python train.py --n_layer=9 --d_model=192 --n_head=6 --n_kv_head=3 --head_dim=32 --d_mlp=768 --vocab_size=8192 --activation="tanh_gelu" --norm="layernorm" --norm_place="pre" --norm_eps=1e-06 --positions="learned" --qk_norm=false --attn_scale=0.177 --bias="all" --tie_embeddings=true --parallel_block=true --extras=["capped logits"] --init="normal" --init_std_qkv=0.0362 --init_std_o=0.00854 --init_std_up=0.0362 --init_std_down=0.00427 --optimizer="adamw" --lr=0.00166 --lr_mult_up=1.08 --beta1=0.9 --beta2=0.99 --lr_head=0.0114 --grad_clip=0.5 --warmup_steps=228 --schedule="wsd" --decay_fraction=1.0 --decay_shape="linear" --final_lr_fraction=0.05 --batch_tokens=32768 --seq_len=256 --doc_mask=true --train_tokens=250100000 --steps=7633 --dataset="wikipedia_en"
MLP neurons of a small language model. Each row is named by its layer, matrix (up: input weights) and neuron, and shows model dimensions 64-191. Each number is 50 + 15 x the weight over its row's rms, rounded and kept within 0 to 99.
After each neuron's rows, "fires on" lists the tokens most often at its 100 highest values on Wikipedia text that the model never trained on.

L3.up430:14 53 56 52 62 56 39 45 52 41 64 50 27 59 61 39 47 61 23 49 63 47 21 28 44 16 53 78 41 51 52 70 28 38 55 47 31 44 68 65 40 53 42 38 40 80 48 43 47 52 47 62 60 70 45 54 50 49 61 71 68 64 45 34 80 53 47 67 11 41 31 44 53 52 60 71 44 42 37 47 70 46 25 28 56 49 69 48 44 56 73 58 52 70 47 20 66 55 56 64 67 41 27 33 28 33 56 43 48 64 34 28 53 40 08 48 59 46 59 36 55 66 57 54 67 49 41 58
fires on: ":", "\n", "|", " conf", " f"

L3.up238:55 44 43 50 56 78 42 25 46 75 47 60 67 45 36 63 67 35 56 36 31 76 61 99 57 65 32 67 64 34 44 58 41 37 37 49 61 83 42 59 39 49 42 44 54 60 53 75 37 62 42 44 56 52 46 59 38 72 51 62 54 60 53 32 55 46 66 44 43 50 46 29 47 20 52 40 55 41 31 66 53 33 82 76 56 36 42 25 30 47 20 83 42 58 51 45 64 99 42 53 49 36 55 51 84 30 60 53 61 37 28 70 45 41 14 47 69 54 40 72 43 44 70 42 47 61 59 44
fires on: "=", " .", " cho"

L3.up279:36 48 34 69 41 53 44 75 36 50 29 54 33 46 23 49 53 75 10 63 57 56 46 50 62 50 29 61 56 43 60 46 72 44 49 19 39 52 58 69 49 24 31 69 60 66 47 41 20 47 52 32 40 27 67 55 23 52 92 76 60 45 26 43 63 49 55 62 45 51 49 00 54 48 41 56 45 39 55 30 47 49 36 24 38 47 42 60 70 64 55 57 35 48 52 39 57 65 37 36 84 75 32 76 36 70 62 51 45 29 34 42 51 43 47 72 48 53 49 53 62 73 79 63 57 54 34 30
fires on: "\n", " |", ":"

L2.up3:56 27 43 32 43 68 60 70 38 37 33 37 38 56 58 44 40 79 11 40 68 58 46 53 62 38 51 81 50 71 56 16 46 61 39 45 38 53 49 56 48 26 51 50 25 63 40 41 30 75 62 43 65 74 61 48 46 39 64 73 52 50 42 35 81 37 48 73 41 45 34 37 64 22 46 32 22 50 51 25 45 66 25 44 68 58 53 40 55 53 69 48 40 42 49 21 71 48 60 55 65 74 11 59 29 56 51 43 56 47 56 42 50 17 54 58 54 51 73 43 43 63 68 54 60 59 33 70
fires on: "\n", ":", "′", "\n\n"

L2.up458:42 61 49 47 62 67 60 36 12 63 37 65 64 66 39 36 68 49 68 41 19 67 44 52 73 74 31 58 21 64 62 37 50 34 52 52 35 63 59 53 64 35 51 68 42 65 78 45 49 52 25 51 26 49 58 55 37 37 48 46 52 38 46 64 49 50 62 61 43 27 56 36 52 31 68 50 50 70 16 43 20 55 58 59 46 56 50 38 74 43 66 46 40 39 61 32 49 52 45 54 55 69 40 61 43 45 52 64 54 34 58 28 43 48 55 37 56 39 57 35 74 55 76 72 41 52 54 27
fires on: "\n", "  ", "–", "-"

L2.up239:41 63 73 22 58 63 57 79 62 48 41 59 50 60 22 39 64 88 34 39 55 63 68 46 51 41 64 72 32 69 57 33 37 69 27 60 26 73 85 73 51 51 61 23 47 55 67 29 44 25 36 61 42 55 74 64 30 61 39 68 43 55 39 40 49 49 71 38 40 34 34 64 24 35 51 52 40 54 30 41 36 59 25 45 50 58 26 61 48 40 52 36 21 77 37 71 58 44 47 44 67 51 51 42 27 62 53 61 50 23 42 50 58 53 52 13 37 43 48 52 36 49 60 62 37 43 39 52
fires on: " En", " Al", "Al", "En", "Or", " San"

L2.up600:42 69 39 56 56 51 54 29 16 91 47 59 43 50 22 57 55 54 56 39 50 43 38 57 75 64 40 54 79 43 60 65 36 39 57 52 37 85 55 45 24 71 41 36 30 44 67 61 64 43 50 42 50 35 45 67 31 68 46 56 48 50 66 62 71 49 45 44 42 70 54 34 51 45 53 61 42 49 41 68 77 24 70 50 45 27 71 42 56 47 32 73 45 42 27 39 55 60 25 34 57 54 44 56 38 10 48 54 74 40 49 53 57 42 65 68 46 53 43 32 51 30 54 60 52 47 64 55
fires on: ".", "=", "?"

L2.up362:22 35 55 53 51 62 43 51 48 52 49 68 65 67 57 40 63 41 36 72 39 61 37 60 85 42 57 48 43 55 60 47 47 02 30 17 42 64 64 74 65 48 31 53 57 58 72 37 59 48 37 67 55 48 69 42 45 49 51 62 28 62 28 56 51 29 71 41 53 41 56 52 73 51 56 39 45 55 60 57 59 27 36 53 73 56 69 33 41 33 46 56 57 45 47 55 41 22 55 41 70 52 04 27 54 30 36 43 42 60 33 52 54 64 60 69 46 47 42 41 83 57 76 54 50 53 51 42
fires on: " =", "ga", "vo", "en", " d", " fa"

L3.up243:39 26 50 26 64 73 56 28 51 61 40 67 37 53 55 55 56 76 37 61 42 48 65 69 57 57 50 63 58 49 61 44 51 45 31 52 39 61 64 82 76 33 36 49 64 52 54 23 54 47 40 55 60 42 35 50 29 62 38 48 65 25 33 69 44 67 47 50 69 96 53 44 52 35 57 55 33 16 55 46 10 58 53 24 24 65 40 44 48 71 80 40 56 64 50 59 48 53 43 47 64 99 33 40 47 46 19 47 62 37 39 34 50 65 24 46 62 41 62 57 47 49 60 61 44 56 34 50
fires on: " The", " the", "\n\n"

L3.up717:38 54 28 45 68 75 33 61 39 57 49 50 50 58 39 61 43 51 40 46 49 74 45 28 48 49 67 64 62 40 53 61 22 67 35 40 62 50 42 64 44 14 25 46 27 58 50 53 41 43 67 52 17 81 60 50 52 49 42 44 58 61 53 54 73 58 59 68 52 23 46 57 53 18 44 50 39 70 45 72 20 25 61 55 59 50 51 69 40 66 75 60 38 52 21 30 34 49 47 56 74 49 44 61 52 53 71 69 60 39 30 31 49 14 48 23 46 06 68 62 49 76 50 80 08 43 60 44
fires on: "  ", " Republican", " hold"

L2.up575:46 38 51 40 25 56 67 55 27 60 54 82 60 61 58 32 60 51 57 53 44 45 71 53 57 43 35 80 50 36 51 72 59 50 17 57 43 73 54 66 77 43 39 69 34 50 50 56 43 23 48 46 49 59 35 70 43 60 55 49 61 45 63 51 64 75 44 44 67 60 57 28 56 36 60 33 64 67 25 49 42 40 48 45 40 55 45 46 56 65 53 76 28 54 59 44 28 46 36 43 45 74 13 45 35 59 54 72 54 26 36 34 53 46 57 44 60 44 54 77 65 61 63 77 34 45 14 44
fires on: "\n\n", "\n"

L2.up416:26 50 58 41 57 55 56 29 28 89 39 73 48 55 40 49 67 69 36 31 58 49 58 66 59 54 45 61 42 33 65 48 49 27 20 57 18 64 54 59 87 29 56 67 65 45 47 59 42 59 32 63 51 21 67 61 49 63 30 45 59 54 49 59 51 70 35 49 71 59 45 28 82 41 62 63 62 58 29 36 52 47 62 35 50 55 55 50 55 44 42 57 39 65 37 70 28 62 38 38 50 44 50 59 57 33 34 58 70 16 49 42 41 74 70 37 49 39 17 63 82 28 79 74 48 55 47 28
fires on: " |", "\n", " 0", " 2"

L3.up2:48 41 34 79 52 90 17 67 29 66 56 61 38 50 66 38 44 35 64 48 36 68 52 77 52 43 62 57 44 54 59 54 14 31 40 39 45 81 50 67 58 53 48 58 59 46 59 49 48 47 06 44 34 34 50 80 66 36 41 69 42 49 58 52 52 44 55 44 47 43 27 74 72 59 54 37 54 73 48 35 26 43 64 65 65 79 45 22 32 40 17 54 46 51 48 55 62 54 59 81 62 39 54 43 38 39 49 63 34 62 34 69 51 63 54 58 55 45 46 31 49 36 35 50 40 51 66 48
fires on: "–", "vo", " .", " fa", " cl", " −"

L2.up764:24 35 65 38 40 73 46 46 48 51 51 58 41 46 40 62 58 64 10 39 51 68 47 64 75 64 55 91 38 57 38 56 39 63 40 26 55 67 72 75 65 22 44 57 31 70 53 47 55 48 34 45 50 39 87 66 49 67 52 75 42 42 54 45 56 68 40 50 54 36 29 41 47 39 35 68 36 62 29 37 51 30 48 06 45 76 49 47 24 47 47 61 45 57 46 51 60 51 48 28 73 44 25 59 12 45 68 50 47 27 44 40 55 53 61 35 64 34 48 36 85 68 70 53 33 53 51 39
fires on: " |", "  ", "|", " La", " ="

L2.up56:52 45 42 35 45 42 77 69 59 85 48 38 48 36 38 59 50 36 21 38 78 53 47 33 59 66 51 60 33 37 42 32 68 64 41 46 45 43 50 66 46 69 25 55 42 54 37 51 08 54 45 45 54 13 37 33 57 56 42 55 56 48 39 64 47 37 72 56 63 55 46 48 47 21 40 82 49 59 42 33 73 38 57 23 67 43 78 58 21 40 36 71 41 55 48 33 43 72 36 27 68 73 38 50 44 62 57 56 63 45 38 51 40 68 51 43 63 59 54 45 44 39 67 58 26 40 46 39
fires on: "$", " we", "I", " will"

L3.up483:24 35 31 73 50 48 61 44 70 65 44 64 53 39 50 61 55 71 53 47 66 76 52 61 45 32 56 62 71 66 48 23 53 38 47 47 28 56 79 39 54 83 48 45 25 53 89 51 49 48 55 41 62 62 60 89 58 51 75 97 46 69 21 52 44 50 40 46 54 65 49 44 46 63 67 50 63 55 31 43 61 37 38 28 82 56 48 41 39 29 57 67 35 69 62 54 80 63 32 64 50 61 51 40 39 52 47 47 58 43 22 51 48 43 41 33 55 56 01 12 47 75 49 67 33 57 31 61
fires on: " e", " ", " E", " mon", " di", " inter"

L3.up708:45 55 35 12 48 53 42 55 54 45 23 54 60 58 27 55 54 78 42 23 42 51 41 62 52 54 49 86 80 50 43 37 46 58 52 49 20 52 51 57 36 40 28 47 47 45 41 51 41 60 44 58 49 61 73 83 50 44 25 57 56 51 49 50 82 67 45 40 34 43 26 39 64 36 14 51 40 33 23 48 27 62 27 34 38 57 32 60 61 36 67 42 51 50 59 56 76 45 32 51 69 41 45 54 51 63 45 65 57 63 49 50 41 36 75 37 68 44 78 65 36 64 69 53 34 52 71 40
fires on: " En", "En", " Ro", " emb", " inter", " en"

L2.up397:58 37 36 55 71 52 47 41 51 75 74 55 29 50 47 43 39 46 41 53 70 50 45 71 74 85 61 61 48 56 53 52 40 51 27 64 38 51 47 46 63 70 30 37 66 71 50 55 24 21 41 13 43 58 43 57 37 33 34 67 67 29 62 13 44 30 43 50 21 51 64 51 53 38 57 75 48 58 41 56 59 53 58 55 67 21 43 55 70 48 64 74 59 58 47 45 50 88 37 41 35 58 56 39 52 46 54 61 65 46 40 46 50 16 15 55 38 31 43 59 34 37 49 44 41 62 29 44
fires on: ":", " if", " where", " at", " To", " between"

L3.up567:31 51 58 56 57 54 49 64 46 57 54 73 70 58 17 41 61 47 45 47 49 61 51 56 60 67 49 48 72 30 55 35 44 75 25 22 50 76 49 68 51 52 67 45 10 75 70 43 71 55 67 20 41 77 72 55 37 56 74 36 47 51 57 37 50 30 52 59 71 48 46 50 40 18 32 64 66 64 36 49 36 60 73 55 39 66 47 30 43 71 37 53 62 45 53 43 65 86 36 27 44 38 55 37 30 62 52 58 36 07 38 15 59 51 52 15 40 63 58 62 51 53 55 50 39 44 48 49
fires on: "  "

L3.up6:11 37 75 74 51 85 55 62 52 84 70 74 42 70 36 62 74 85 47 55 67 27 54 64 54 18 42 46 67 69 60 42 54 61 59 49 43 60 37 45 56 19 68 51 59 55 53 43 35 29 35 29 23 63 31 64 32 61 51 64 55 62 30 66 41 80 57 60 62 49 42 49 79 39 44 29 65 24 59 45 37 35 47 63 50 45 29 38 59 48 59 48 51 55 34 24 61 54 40 34 55 76 44 82 54 46 47 47 46 40 24 16 49 76 31 42 47 50 40 67 51 42 43 63 37 41 55 46
fires on: " the", " The", " well", "e", " a", "the"

L2.up229:29 26 51 52 60 47 38 38 18 56 53 64 36 56 41 51 70 79 33 30 25 68 44 56 60 30 50 62 57 48 48 50 59 50 43 21 32 42 85 49 30 64 57 31 30 60 67 60 69 59 69 69 60 43 42 67 54 45 65 94 64 51 60 62 53 54 64 61 59 63 50 30 42 58 45 68 63 45 44 53 68 50 61 13 77 64 43 51 17 61 38 73 46 69 52 40 43 61 27 47 53 51 15 76 39 44 55 47 77 28 33 55 48 71 49 37 47 46 40 48 44 60 48 64 60 56 28 37
fires on: " e", " a", "A", "N", " E", " 0"

L2.up253:31 34 36 67 38 50 47 40 43 45 51 66 47 70 53 57 59 86 32 50 57 38 75 59 59 51 49 75 63 63 43 49 40 45 32 33 49 61 81 69 59 19 42 71 37 45 48 42 46 45 49 50 30 44 55 66 39 48 42 71 47 41 52 69 66 62 58 40 64 71 22 46 70 50 40 41 55 46 48 51 58 55 37 37 54 73 51 34 39 50 71 76 10 54 52 29 28 51 43 19 73 67 18 63 47 65 46 49 39 08 64 56 60 50 46 62 49 35 51 49 74 66 67 83 32 39 51 28
fires on: "\n", "\n\n", " |", ".", ";", "|"